config.toml
n_kv_head = 7
positions = "rope"
attn_scale = 0.177
init = "uniform"
init_std_o = 0.0369
init_std_up = 0.0369
lr = 0.012
beta1 = 0.95
warmup_steps = 200
schedule = "wsd"
decay_fraction = 0.573
doc_mask = true
z_loss = 0.0001
MLP neurons of a small language model. Each row is named by its layer, matrix (gate and up: input weights) and neuron, and shows model dimensions 96-191. Each number is 500 + 50 x the weight over its row's rms, rounded and kept within 0 to 999. Numbers have three digits each. A neuron's up and down rows have the sign that makes its largest values positive.
Before each neuron's rows, "fires on" lists the tokens most often at its 100 highest values on Wikipedia text that the model never trained on.

fires on: "su", "8", "ia", "o", "ul"
L6.gate136:528539496579531525481466504531548593509511501487552442532446468494460543466499532486523552461462533396466555517415483462466459549463473474559484462596527484513456526370494467442567524482416600538598410484555468490424467475507536527494522447486460501559508594505528469506487500463544501538
L6.up136:519535511460542586512538573479561458465535496427529457582462447528504473531592547521491474440541427497486490441403560562437432486445430465506659546470539511476472540465485507471520501510511553483458487428523583500518491531545418503597536469464511417533545514527446507449489554490472485575

fires on: ",", " Ku", " Ya", ":", " Ko", " Ha"
L4.gate32:529441522534478635502497406503514493408492531517536584497465521485475593474474494576515493525451498543412451481663480480499452499424448434415479494482482492480542529457471604481491536508432432485455430489567542381482444529468524572480481448429497478452627509500501524530460545414422469509
L4.up32:478619480634567610572541479538495508470574537506483581531489499387456595518487457531524512534451509475383467477512457514549504486475460468488486460498459483571580543528468535441578492501514546528441500455560497406504520560458417632487436495403545476451483460441604609513495580436485451506

fires on: " E", " Pa", " Me", " Ru"
L5.gate300:436516471533553566540462499475491513449591562507476507585473573523594455507522454382407477565530432458535551476526378500487486520472484495423541558525464423468498577453513514579525463526450423454499461429450535522576381447460526494536504470531540573618392441533600468564500453430480528505
L5.up300:535438543549560534570555476470424513432508392440587577491613524574463402483554423466522511529532474539478512535509439480553523505531469548552536476609546506475473447414426486512530460532480509444472446578522482502485437452507416434455547457556506509411414435525427466495541468533519488551

fires on: "-", " A", " Sa", " Me", " Ha", "s"
L5.gate57:493550463457455437511447442574476461549523544469579454555488537385456420479526532410422477545512595531527392471571512518514505575530595449516480541522535463519591520438511401478476546478589496484635417485497561512456493481507536588496483551531481502622506472531522487549567573526561425499
L5.up57:509610483564474528394469514422591443490422466428508474476487566573467500541483584562554417574469417509505488551486509460601447539519477490479466423489498481407476602433501459502456369456568427499451424521493478456535441472457512430576536470475476552602457500565490524562568598536497497566

fires on: "d", "-", " Title", " Website", "www", ")."
L4.gate35:483490379500476623439529517536583545463579543520537513540583510480543455527478468505507502517512520471497439457433533455513481466485553455452474467448472478363522536481431536559576595554372435483413567449499530406615478432443497441477503548433417492509531415544505516551540525495491357431
L4.up35:442473417480436520414506531565548479446440522460475458467471504468570527451407425528496539506519482469494420552444489474527437449490573569571542490472466467432499555551477570503535606511472449605476510491429527485627529509534544483495559538448515544487504472580418449493476515538474507478

fires on: " Ra", " Sa", "O", "ol", "a"
L4.gate42:400520469488422448467495490426440479562515479533476528496490600512590463551486580361536542533481499560456449430465504569412525482545511504517454520466557509436537564532572457461545529412548453494488489584448436448467473563439478491539570495545515482425575451604494577439554492456529479497
L4.up42:459491473477452542492395463475473466406498423497490505479524605547487534551402539503541488537492457485475401441550473503577411445574534458486467492510563483475509537450492494552345453502468398536501441482561532456442458474489490554514539434401414453460566435617448503430558479521523574502

fires on: " c", " back", " Mi", "s"
L4.gate308:559515529512487442553485625437534482507480594553505594417541422549480498448472535449524497445467549478444617539550505522501530586529525548499556508526468497460430489444490508520527485595576576521479446442467474510517485480440522583458505436468514473512531495504455443444529485486466507542
L4.up308:441481360481521450491360472497512447432451494507456559438480548520397518516472446455528466473561520526503419534471534561513563527494495486540566444516485521451522409537424491551411555573467474386567547518435458482460561472489558431522499514460485418527470579489546442536559398460557469555

fires on: " re", "s", " un", " con", " red", " based"
L5.gate107:470447458466456479526486600491471545482527582583507450426484446530460515531504518528501416500531526516445510400508436532432546613541539538501539551441509467565491542519505433535544532417489490558500509429499530514483490473535563533534563463430455463450514487451468537554469458591529494548
L5.up107:451579411463557534470441521518396544428484458447442508522420441462495520437517488519590486523437479517416527531528505476547485414607480486481473443613531525541527476561441493490463591505408514554580457530551500488473495438494510545548471454482510496445430508474565524578496513508480534461

fires on: " de", " De", "de"
L5.gate174:428528539523486498469513431471567585557482495522484518476506560542431503516424554428529459486504475443517466422525507501370537452500487507405452535478565500481461541504546453436535530452570482582548593518487511558523484531541464534549562515458505498434558417525603547488465469431472496465
L5.up174:530464470490413466502445480530550431523504543467504492529509445521571534463594490474513480495478550465515496575503498489466549514518483474484520513523544405442507569575466503545538498504515518502574532459396495548535459504570483479411567411323454403392572521546548462471502511421482560555

fires on: " Al", " U", "-", "–", "|"
L4.gate165:519468511522438596572513466546423495474470530529557532530476462477593508504470467484508417471390424568439502531506410503503447585461470459517494528538580488466477467491511563416585438439574457480469464406580510509452451520383579502490534499445426436563525528501495472467547469525552522491
L4.up165:496432501570527562484658437546483409448444531525466483482520473531538450554472504529556473440425445491522457501485409524486467522443519500475443543473458507550611550524511505509456520545446465523614551430511436535458481541454600455538456500534439573505543435475467498491502495566482469509

fires on: "ed", "th", "ut"
L4.gate110:525446499521487499470512502530552509527510464507423526543553534455543557505531516609474435450539534561552437406579496517470375462419490529511595605557526513457570428523460479450509520486509502567486533571570510625506488540439556615508461494563537496467501529420540609437511470473491494503
L4.up110:453511546486430481507520471468469542532543560506442534521469477433535479561514477491581461479441486525514501428441626425493493447450528540443520525445530483466533411518504525508408438519520402473551503516528505572511476552570536554435558389428403507506511375541478527485495455425571495434

fires on: " |", "z", "j", "g", " ="
L5.gate81:467508514497454446561429546549523650511541448530473483456506500489532616464546537468575534504467450431439507532513402447504587379397487590496556565406558480478568444613518535498513491476530505477459548542519457486449503480646447528410507471456491500380535507523517492474519519430529501433
L5.up81:455530490474479532589560436386533463547600479434532495468511489531486476460483509463528419524521479453504546509503454388526475428504463530538540465568536541461512434578477488629547520418600503414524448433476460502570400554552494522518472501546607522555451605508546427497487478468426570404

fires on: "ar", " Ar", "en", " comp", " imp", " app"
L4.gate64:457492420494499474476528585466522522533450537520561417561470478528394464448459456428525473579450462434601526584396489465592397481472484504498466465501497549569475445558532506447485501531492488462545513522431555566528530505528459506382531477417431506587527521462513520515480528613439580489
L4.up64:468456476544528471462565492493444496463454552525565442487533576545548542395461510492473516574473435538421550476339520461483489453412532422541378498522536485516477444520433445431534523509496520442512543575508504480510415463477512531555478458472507512483493465524425599523420477501453492522

fires on: "-", " ", "D", "N"
L6.gate50:550451542576546433471503455541529518477533573531482454529509543482513529536497479613502521582553538513536549549559452490561602482514545490518598441543459472464473487524506550472446454568452401486535468419461617455419565558481487448565511503491488533565478453594482465485537465522532512422
L6.up50:564534553456468417536489514472452529533479499484512479497422511439515409453432465521537501460467538456498474577489535539455636542478372577520438474479429601433373525521594430544494527465497559420517469472427482489549523516521480505461476596464447534583542489482391598535562554432481523505

fires on: "le", "0", " Comp", " years", " in", "f"
L6.gate307:550411465477476539554537515501432502443542573503575501476452513523536489564496541508426546409475547463520522466429458537445474401436598569525487494539467423552502504464594519477532459379472525405476429487525567554526538458422404470533503548529548574494581468485428441541467494565539518455
L6.up307:508473522427494475427455570585467459465421449578536627564495428552509441543556507448507470554498557502549466508426484553431535421477544456585453418506527485445461563439458478472405544538596501576503587547400468512608492502521477406503466502575423520446497481510444485496435483432575479521

fires on: " de", " dis", "s", " pro", " air", " ex"
L5.gate230:515515526476502547465549517464587504382510488520427473508522428551419502480476507534535574542542457436555570495535551619532527476474507510438493430473534403482464499537475342494510426483449448572516438408467542510489471560541462524455500532480485585474601494545501415581405481493459474533
L5.up230:423493512500550497577438461504438449387519514528558563517492464485560468501592453593504496374527613412538583427436434502531362536539563468420527582481473538522538587556452499509488481461496528494507434569470550481474470426435596543515533583403578407517527495503498511478620530424648529510

fires on: "-", "y", " called", " named"
L6.gate13:426515518457530543576443461558477464468426553468583567501577493496466556403494501493467562550583474535433434529478560490493531476511515511503515520417508519453447377505499506537485631577573473535563542410525546481587518470506447518539567577443532501542539509500455449432495485556517467448
L6.up13:418489496581530503458416560498494513390573527609479500590455479484519557507517454541478548472504502500423574576493552430518528469432436511492393545508497571538463470543542445585527540525406533384547471463499545450436637574518421478495523545466551486488489498544476558488484504516541441494

fires on: "st", "ing", "1", " p", "ring"
L5.gate128:595452414447443497541507459526430488625529499393542551528453525511519495483445548548523463540416555561600481504472389428435412458510500531515421543481516510534451465493562485485545541536446533487471526545541556539400551520529529519447550519506475484528435550467413509460495526504571585530
L5.up128:554523573540573466572512507537605542479543521550521418512445570484427609464631427484495489477409455526408424527443556436521519592489527508485522521562487481559572466561439472420501472536467536538461513557469527494508491447473568499438571535356426564465464468474498497464421556515554457399

fires on: " over", "History", "ma", "Re", "Ma"
L5.gate85:481569425460490385411545524418553507559448589504525554471489474459447479461541475488511438488468498446430545504479576556537559450481391441432475487453519452530508504544459540466496408571514451498529479391448553606507430488532550490447465492440544514636445460471481545428489507519501497498
L5.up85:448411569438520629513502458508536489476515454551554519486439521447498561521467494499388539476518541531518535567485430452476501451429535526463466483456498499524536526526492560572489473420445522426541419406551464550421505520461438559564457534529482458547444524477461406434424472497487433505

fires on: " so", "phe", " have", " con", " pro", "one"
L6.gate12:495494553442552486456451474527523387527457480401413403394520448468470447502398483474548436501513536481556495525434372526442531471454477472558546500494462390459444477498514524519472520480490514513435459449490529456499499425418447592480549574446486539499559386512575453552487494478462531507
L6.up12:488435413505477569493441449506474452514588435451533491517494442597497450470481504543476462470507476402537534516542494473413539530555528577558489475536484532507411438543341522501470564428540436494463541578497561542562557479547369435491547528534470577491486477585472502486531416465568443544

fires on: "d", "ist", "c", "cent", "ra"
L4.gate200:519512499589451435472520535478596544600504404492465562536447487496539508390459422495570532472598539545490449554449573501549571454437447452466521456400480528556460455405459492451512471501542493503487541521589586489463483443471470412463469478536508428620546407466562433567489498472486534511
L4.up200:586606495568582402498535477500573539521505407504483446576410487473519471452502414437511405531454535421503438574476502504468426482447541546431522448468542526524511451483426505528470470551484493558497566588494615515511459473587501438513538529577421485442436559398522532505530568505526414503

fires on: "-", "0", "on", "t", "day"
L6.gate294:445507525533469524480461507460604420514492471473559577554524586493467543502501461559418485589432545459485506510455516501417477544421450530507495490603455440539549556530551468501514451414427444513501393387492571533472539548505430506498502502505470468477458486509510369596526527506426483459
L6.up294:502495559414452516495483446537455564518462561547592444563500432487450549376540497566491546451501471409490391487566529496464557560379474521566424431503526577502505502397509502460498444411564477549511469543430459545427512549540435451578427473445524522476421514434507409519495473489468572509

fires on: "li", " Si", "fi", " Li", "Li", "i"
L6.gate293:498508588399464545476540516564462494525481502512540583456525509521519521539521485513539556535488527441419541500544496490458541490393512478555490499489530413372483568479558440489447536395604427499488398414534543504460508390479431481466573546577536538490524534536470460516574368531472459465
L6.up293:500511484438490496441433468558507510448501576419485476380564497494522517553443503534400404506627539510495464475549586534494605577522475542474361491587492520469443484582491551504495498558475546412438463553633557472535513408533506460468501507517447490513551538515543414505485575506520513558

fires on: "-", "6", ":"
L6.gate44:509563560541472601466463466571471505461506487543519493513453501478451513553437522486526517531513538483494489503461458481473400526508517471519435494535411507464447557518463504555484567453418627497475432510455521498534440532425488492459534441448558514467444430513511571442477529482559445423
L6.up44:502507549508590588512441549677549512514557492507512376525455453499449493470416553515600530499496508528475614519538546477495500406467509430520526472567517609475567503446483550515505579522444586495534525530513430551562523488494476481516446543462470488464506492553613526492514499535542525469

fires on: " only", "ly", " |", " both", "|", " almost"
L5.gate284:460455513501578507407474498477455491558552435446533530595517421526456481529473464477546583500490484497454516496413475491450406478532551478427465475507529552504423407481508402524537558438517492470602611487451479537538506491478498560595517560473474483431447510447440429436577584499470459498
L5.up284:515494565510434530539477490540516530460572467494459555547454528618540441440506509445479499578502521538578528546541454614439457385594497432443507499429546434529592476552521502565491492495441588530479535490461572503664433457549515527486527491490452480493443479474595544518458470409534439466

fires on: "M", "N", "F", " It", "stein", "B"
L6.gate268:457491506530550509496569610492593412525492555528518477451512397527509545438543444529611482479508529494480529469502449456444510526552478537482401482477538585403444445465419412492496461488573456443540526558585471514477559516564530499412563576534474455439408558499657457509470431590436498410
L6.up268:464528479501504500476505435552416419425551475554487510434513552528403520480511531518506493469523483501506430544523519491472528435447506488552463520507435510479522459545496578552516509524533472418495610533557453535419549523505486589568527514448535558493465470488483557542450509537430565522

fires on: "ly", " and", "ally"
L4.gate276:481461531539520521523486525486608578490473472524515522578530381472494485413497477451504552556545433418498518493440502519466520443509492478554503438593490488572481515500544461521539465429436445540540455494525482570523501475469511619503590490450528421562574493429465558466526493484462531471
L4.up276:499473501598493427495543626472481478460496410494489552564520492600505518491543444484490580555414527481492425447463488535520616487496441481461598479483442500473533535465504484486538501474463486452560511548573496502610523509509469559458436488539502558479472514556596420545453545482532497528

fires on: "0", "ly", " well", "prop", " slightly"
L5.gate63:483459544435484452451392481559494436518441375509525496540451450451437519469560433553566457463475443442516549507423498485440418516469461482528536485473516482541505515501472543541483520597394446556543520555493504562550548563530484580543506494539409459542487575532451484618496526443503513514
L5.up63:580449542547396437481536535565426518521484518460471559480512488517604525506495480593621542510503544533476504536479510464419544479425539515438475515527459466586505560488490441472492446471445507450518529475506538515566565419507417512389495546446468529434442491535488443509456607445475582479

fires on: "in", " All", "Con", " Bon", "b"
L4.gate79:508511454500548462524480560568510547408538535418518535500526504454605501579524523518445496584489557420530423499491498562575501495488495454430431435462599456506466552451499537532537525521481542511515417448514518580511469494475464485459549537504533445568486410449443503455542501457475407530
L4.up79:431499466543432548582481492528595532411493485542491506414470468428643462560425460531521529499459553471436472485508448567590548529520476476497449470500522540443473559481452508379515494545554449525466483484476490615529423524576470500477502485536471482472530410493521439471563516503455493438

fires on: " Se", "se", " Val", " Hor", "Se", " Ref"
L4.gate183:532524502457565496562526527477497406430510512430561554422513456534484572584422454538453498448492529569451550476528546578501531459456538480480458517439463464510497537601478527404539511504458480395491503570589446560530404512377511592516413534433437449568501519532592502596521594521614512542
L4.up183:445490492514515543493475531503618485586428478520482474548482573475536495362333434488472531536446448486507479451552507484518501491527484493487497459524498525515557525576562421499600495466484508421469507541454445498495526353502561402539578505433397396449496485561464534454484515423404502607

fires on: " pre", "y", "phe", "py", "ry", " met"
L5.gate150:569401483469570488587473508504477480402394520515550456634481433484500468421509517535512469456470481500584461536454439464539471523611443563504566535492515459576541500465593486559504598489500461424506564519559490352465554459434486527459483460503543494530499484513464475530445487469545521458
L5.up150:405515475421533402503549541537535409427501500599429520500574498565545454443440469551556542405491532570454442459504482483526497540534521450523486473513478500572438472489441536407502565590466560453507530457537570552460607515479466454577526543469481554409491449521505504412514609516470460515

fires on: " one", " per", " each", " following", " every"
L5.gate180:424514490492585539412457553530449478433451558471439504554473491557503492559606409513450440524499558503444531530423493538559521478497531518511486445573467440491363518549498539588473505455545530467469408494582482511571508510450513541591517528532493556492529516410513461463461577472519448395
L5.up180:438463480514590490521467504483488504439527611428628453517474423563539450462518485499519441542482556551551503497514514493479534420522539453482496443507494515499468493506556398541404499562489508448456359527489516492542369573559512544563532416429499449542519525520474543431421454436545510539

fires on: "ing", "'", " only", "ting", " and", " also"
L5.gate112:547521501359602449503421488460588392478499518546472504517557504638534494505498584476487565424448483560439487431479496545487463481535536461485453512498540609445451453435490442611481530433466461501490492567567466464501519514559441519519472470510518536446555471501475529479455485395497527411
L5.up112:532515523537411478457508479458491502455510465537592503481412503539565498505501495562532438567531521484423508466526422479414553565576451513518695476497497506474541529532522499427508486528398426565555448494554467450481600475480439445504491456521511554465472474511502431491529513569444489528

fires on: " /", " W", "-", "W", " ", "ho"
L6.gate81:456450485533480488476470478482567487480525536491428502457515487517489530547606568516437540480505504500488562415514485579376520408583610569434518419510469454436509483487446470514457572540470441470547447504525490493523543448433573525455494497550427476528493606470412455445585453455453463489
L6.up81:503438449466460567505528459449537517496419492503370524520515556401461450525491466536497572561462502578470555568582403524487454493545477489486530555559451416524522447459542581523482465532496481479511513537516507511522504555447586554572502494481484562595490493544466482511577506495513514540

fires on: "or", " of", "to", "i", "t"
L6.gate254:541471541566487541563529482513437488576571513460387440547457505473584484503575444503465550414413526466492543564403532490550567460456535596511519493391531537458558486484543555559461419480527533450546421483481563518527575552558455485511589489532561390546507505503463529476585430467485433533
L6.up254:490534570486548512393475438592503495513556484469577458526544550446551485463590427466486537456493567435461510375542494554513539560499470516454611426512518590474488474521532533520456489492548462546501506516500544489457503581483401461531496426438506492485440589464470453441461449420601506413

fires on: " re", " Ref"
L5.gate149:515443478538472384504557495483547421506523478431574585496536561613509561515581467491422421541513532518455609525469572543497533588459609463488532521478593542485542453539490544454491479566450438491497515539494486532502517470423419552582555564404464528629473493512454533638463455520546491525
L5.up149:495515480543489440544414471591484449514493562490491437515506475520465541488437518489501586550555501465578552521412500549467524495448547517434566472450516481469569563467434504485414457508499619480525470505492490489506531519490500527639505474598455471457461500527461443437465488488494523503

fires on: "ing", "ma", "us", "el", " other", "st"
L4.gate233:464489427453445498506530488492505399456454498590511450636549426438509511604498553417625518520481463501423475532528557516476439495546559491516532495571528448424508559420421460566522555551447417491555517476514531528501431586528491569407538467456482541579619482512557545497559458484511522468
L4.up233:503488475430471592544567546506502457541505432584515482608589533507532475510415518441503519461494534559556563606465487379436494447477454468540453570603519618460461566488395437446500454545514524484371467453412485492460505519525523541439576387535451372505631518489489451495478508521518513572

fires on: " "
L6.gate23:540448580501508611469520425463504521493504487512624442474492479424531484560523499577548495523473464480542474461470437426450459468539534495442514419566460552410410408489505503517448556538511544433514514439371503550597530485522553553550435560451423548502523460459444476525511463500541563450
L6.up23:487446568408529430468485533450550503544554482442488565515599454455426541566519468550531416531550386526381525505592536457597481508580485472551485525527505531457557556552587499507507451530543498504619561505459444483523602503534572448511442610492481556489505499519551503472534506501462560457

fires on: " re", "en", " con", "n", "as", " ex"
L4.gate283:448503477507435417417513523498569557440424465478464553570462545502465473509595545537518459438474410507541453546611438529415411435436457496576474436454538429535540485531428476506540518486493459586487514475461491572484500523560469554453492548467464400431500476419459503502510443492533477477
L4.up283:533487491513464570461508504559488526496482486513465497546423451553471496478490502521465514441492588486521607554543494534452458474526492417506417525562411464560427453543504398470487503469556427448578507483479583510599510382432644568437520542489485485566504436460409497486501484492436515567

fires on: "-", " \""
L6.gate161:566431524439410462532414512503486464560454476532578466527469494447436464464480498486529441414405461486483560551568435408479492473419487646558472429534433545501505467483481555468487589517407563538548518562516565518501512416469490433461451420467457539511552451425466532522534482523611514512
L6.up161:431512446501502477505503493507439494468516540564445425631588429494478471508425554544463522570415458536552512496487568571474499439494461478574575452469451556476579470550576502492525421481518587527538477443512431508462459354420475445576488509371484513477507433389429517508506473575508500466

fires on: " there", " There", " trans", " |", "There"
L5.gate201:476524507519490558532446482496455516487508506453600443482424469487478543443428495521528526486512607517547462489461496428560413514487443461470530546361436555484498502546513485560500462523514457525446460543421512504446508475479639554475443546464553493489469422439533548534446399460490462463
L5.up201:436562535542460564583500523526533501519508562496491498583545495513481451463498462609544457485493539522572527525413496402566437546455484472549421457457554595483527482446445444542549466442483434613493432549471479536487504545435551472501498554498448485580526493511387537530553529526371503420

fires on: "5"
L4.gate249:450560480532372496492474456521531442569541462480449490574447473472458496518547446491569476447506455639470551424533546499493500440591441549601459536518491543375502515513576533463517568500555412485494562508467525467535464517540441430478593499497462487464652491484487422526592479466449514423
L4.up249:530532566480540568589420533566517485575529563444555431527547551551423412542488539489578481506445492502463551500519538518566552485586629510495441538444448491397541533473446536437501476539553565466496451469527549524463481500426501504530448481530479493473547535595519520521432501542493444482

fires on: "'", " up", " under", "RI", "P", "CA"
L6.gate135:490441538502488483563477518534563548544523536498550493438434509463506434501523535554553470496550475511594461472579544513414612539508501505539469478474545459562438474553538477489425491529517533531447563499458460525423552611480473515547445507434567553580493469434408515480610434470577512445
L6.up135:525537562360473432500516565534461442517550603523533448492485353494510482490503482574479620464576501498447468528450499433446630520517428477530528436448524569550425499497534481537513520570512519520442454497527420508490552426492387441518469587419448531492494555530500505562501502564510471477

fires on: " in", " ", " un", " under"
L6.gate109:433595495473582506545393513483465495483593503527429448388474559460455501424523398517511533484520559535530440458514562522416589548484517510496525532535484481491487435446404501540466530449497461493577504530432545504402486488455526485404454590546482577496517573523502511571487461565552480528
L6.up109:494555483432466533506439449529402500467550537507598418501622457457576523425625443597525384483509569401522510618521427512420489573468430445490559451481518469512528508498429515496460525402417420494479405503439590567520520454524490523527608477605486596451454444487560440574439455484486469509

fires on: ".", "fri", "ou", "u", "–"
L4.gate305:543596549402484523524455487541497549508496436455522488434511495454510458435487445450431551535529489468539433527456587493400520470450580630449564498490485419554498469471513534485451499531500483555445473552513501540403555549550498546445559556488531497544489445553496441516542499510458601433
L4.up305:480451486510547586465560531507496461438504434539516466438526541549477421525467535444452533513554549364509549459441509552503515526502514470523413388503530437470477486511518551502553496466489469389491472564458489498456463525504534452515495416600492486430461494423453471434396517489465503498

fires on: " (", " =", " July", " August", "5"
L4.gate178:544619552552440441505475451384535565501516499467490453472546459517495503430551503440453488407560456581468485525469473466453400541518555600423507499448504489521465491496507615423449559596439475503544508448475564454599516557522533512506550537606403525511486420579501508541504448497459498458
L4.up178:456566450467435497560479545535461590597512505531462503545580521517448428477490421469526534445532474459494496538535554437512446514460510500543484474487541529500457564577512544442521552527479495487472603509352531541450456488549486413551542534547518667494537465557451566473532437454370502446

fires on: " N", " mi", " km", " m", "N"
L4.gate289:540523451521542398520553494493505457451518521423564605521485462524535561491451564495535413453452523453515528510576491454503535461493470454478578447615534483409540559500474593459505500360502526494533405496469477521497540547472517530612541546468537563542570514460458582515500564436523528483
L4.up289:452453463561523431521521525430398450490480438464500485480552464492585498505384511450509466498460521539468572502617451410459538467479494574495489466602539544423465477465391599568486480447481469482579443533451558464501594589516480552569510463559509477558434518468512518483506544506444522507

fires on: " out", " re", " until", " ==", " back", " up"
L4.gate90:503539464549478437485431510554514480508497558501576424447573542615457457468445409582507430471557541534535435552475517627497483538576490578547517470435430447622463478539481533439474463505468498413579498549454554538533486609412514589460529444543461584497475508478431518520476475477477493423
L4.up90:500512491516478571436473543510515416578490527559627548449456490571483521547504486483512474459527541491526469463508475494529566492491451432563488415522620550520471436484486508480584544505478481469484533625461517507504489521438527524451458452431418469435431584366488458475473525516459511493

fires on: " "
L5.gate214:538475417565512493514463559479466483527483465497507443532497482455564525449480454530570565439446367457507519531442492556574488499521459490560475497455565555395483440565511404527518445549524496473445517435486486430397419403467555520499450502557463502560545430472447473536474462560567511556
L5.up214:568408456496520539436499450554565622560489506481468517660537480532498622504473509429491539428435548482469558558485487454638462409507534451493567553504466487500509533501588454409555448484387554456552525517461522480595514399484561528548510447450530483515493432533499496496494547583506483462

fires on: " —", "ia", "el"
L4.gate1:396503567493535523422557504475469463442614551462505540512465497523513537454533462407550552570517581441553536457454539402483432406494545473574494488499572479486516531421456450506500497488527471432444450497550582494545447510542524535531465468486530538527499516476607495577509440381505477499
L4.up1:511512526501643546414544565621426434526568532494566523478468559617496540430546491433508540517466526579540544497432494459539406432458525525474562497466523523520568540512443503500488479396521486520431529486512550511513460605517510523470480515461427496502502476488511472557546461434500572479

fires on: " En", " Art", " un", " imp", "en"
L4.gate304:491435542509490481525578492460571561460583484568428434491461555568609484510429509471488475537556599520511514517478486534452447528547551452503453488443533453502510526587502511494540515520494496531573545521439511487550501535463476493574517453502513546548494402486469484561515443466591542544
L4.up304:421503585506408507484538619511523513521478480531522549528555480541408440474500444438473403477451417473496505477481485417442527412504439424408485533422517597508441547508508537414465496527488414499481566609486615431577425446531559572361508552503469409439518592443539459451402488525505438574

fires on: " |", " /", " ", " (", " of", " Pop"
L6.gate301:442454410464413488480512595431557567483553562478555567511477531545445456561437570622428575526451505564554571579504558567422494437451471467512547481537436435429493492540476452447485548548560598422409492475509570403482564541454494472542456474422417491552484545573564549455447516451534521516
L6.up301:522437513496536419488499523516562561499573523494590455562387509577414493614443535509534418526372484533483550576473584532499469527422515488532501554439499493467574504512532491452473491509578528448538515503487558470569463523450571512563529540386539440474534519566492519517429527550446581503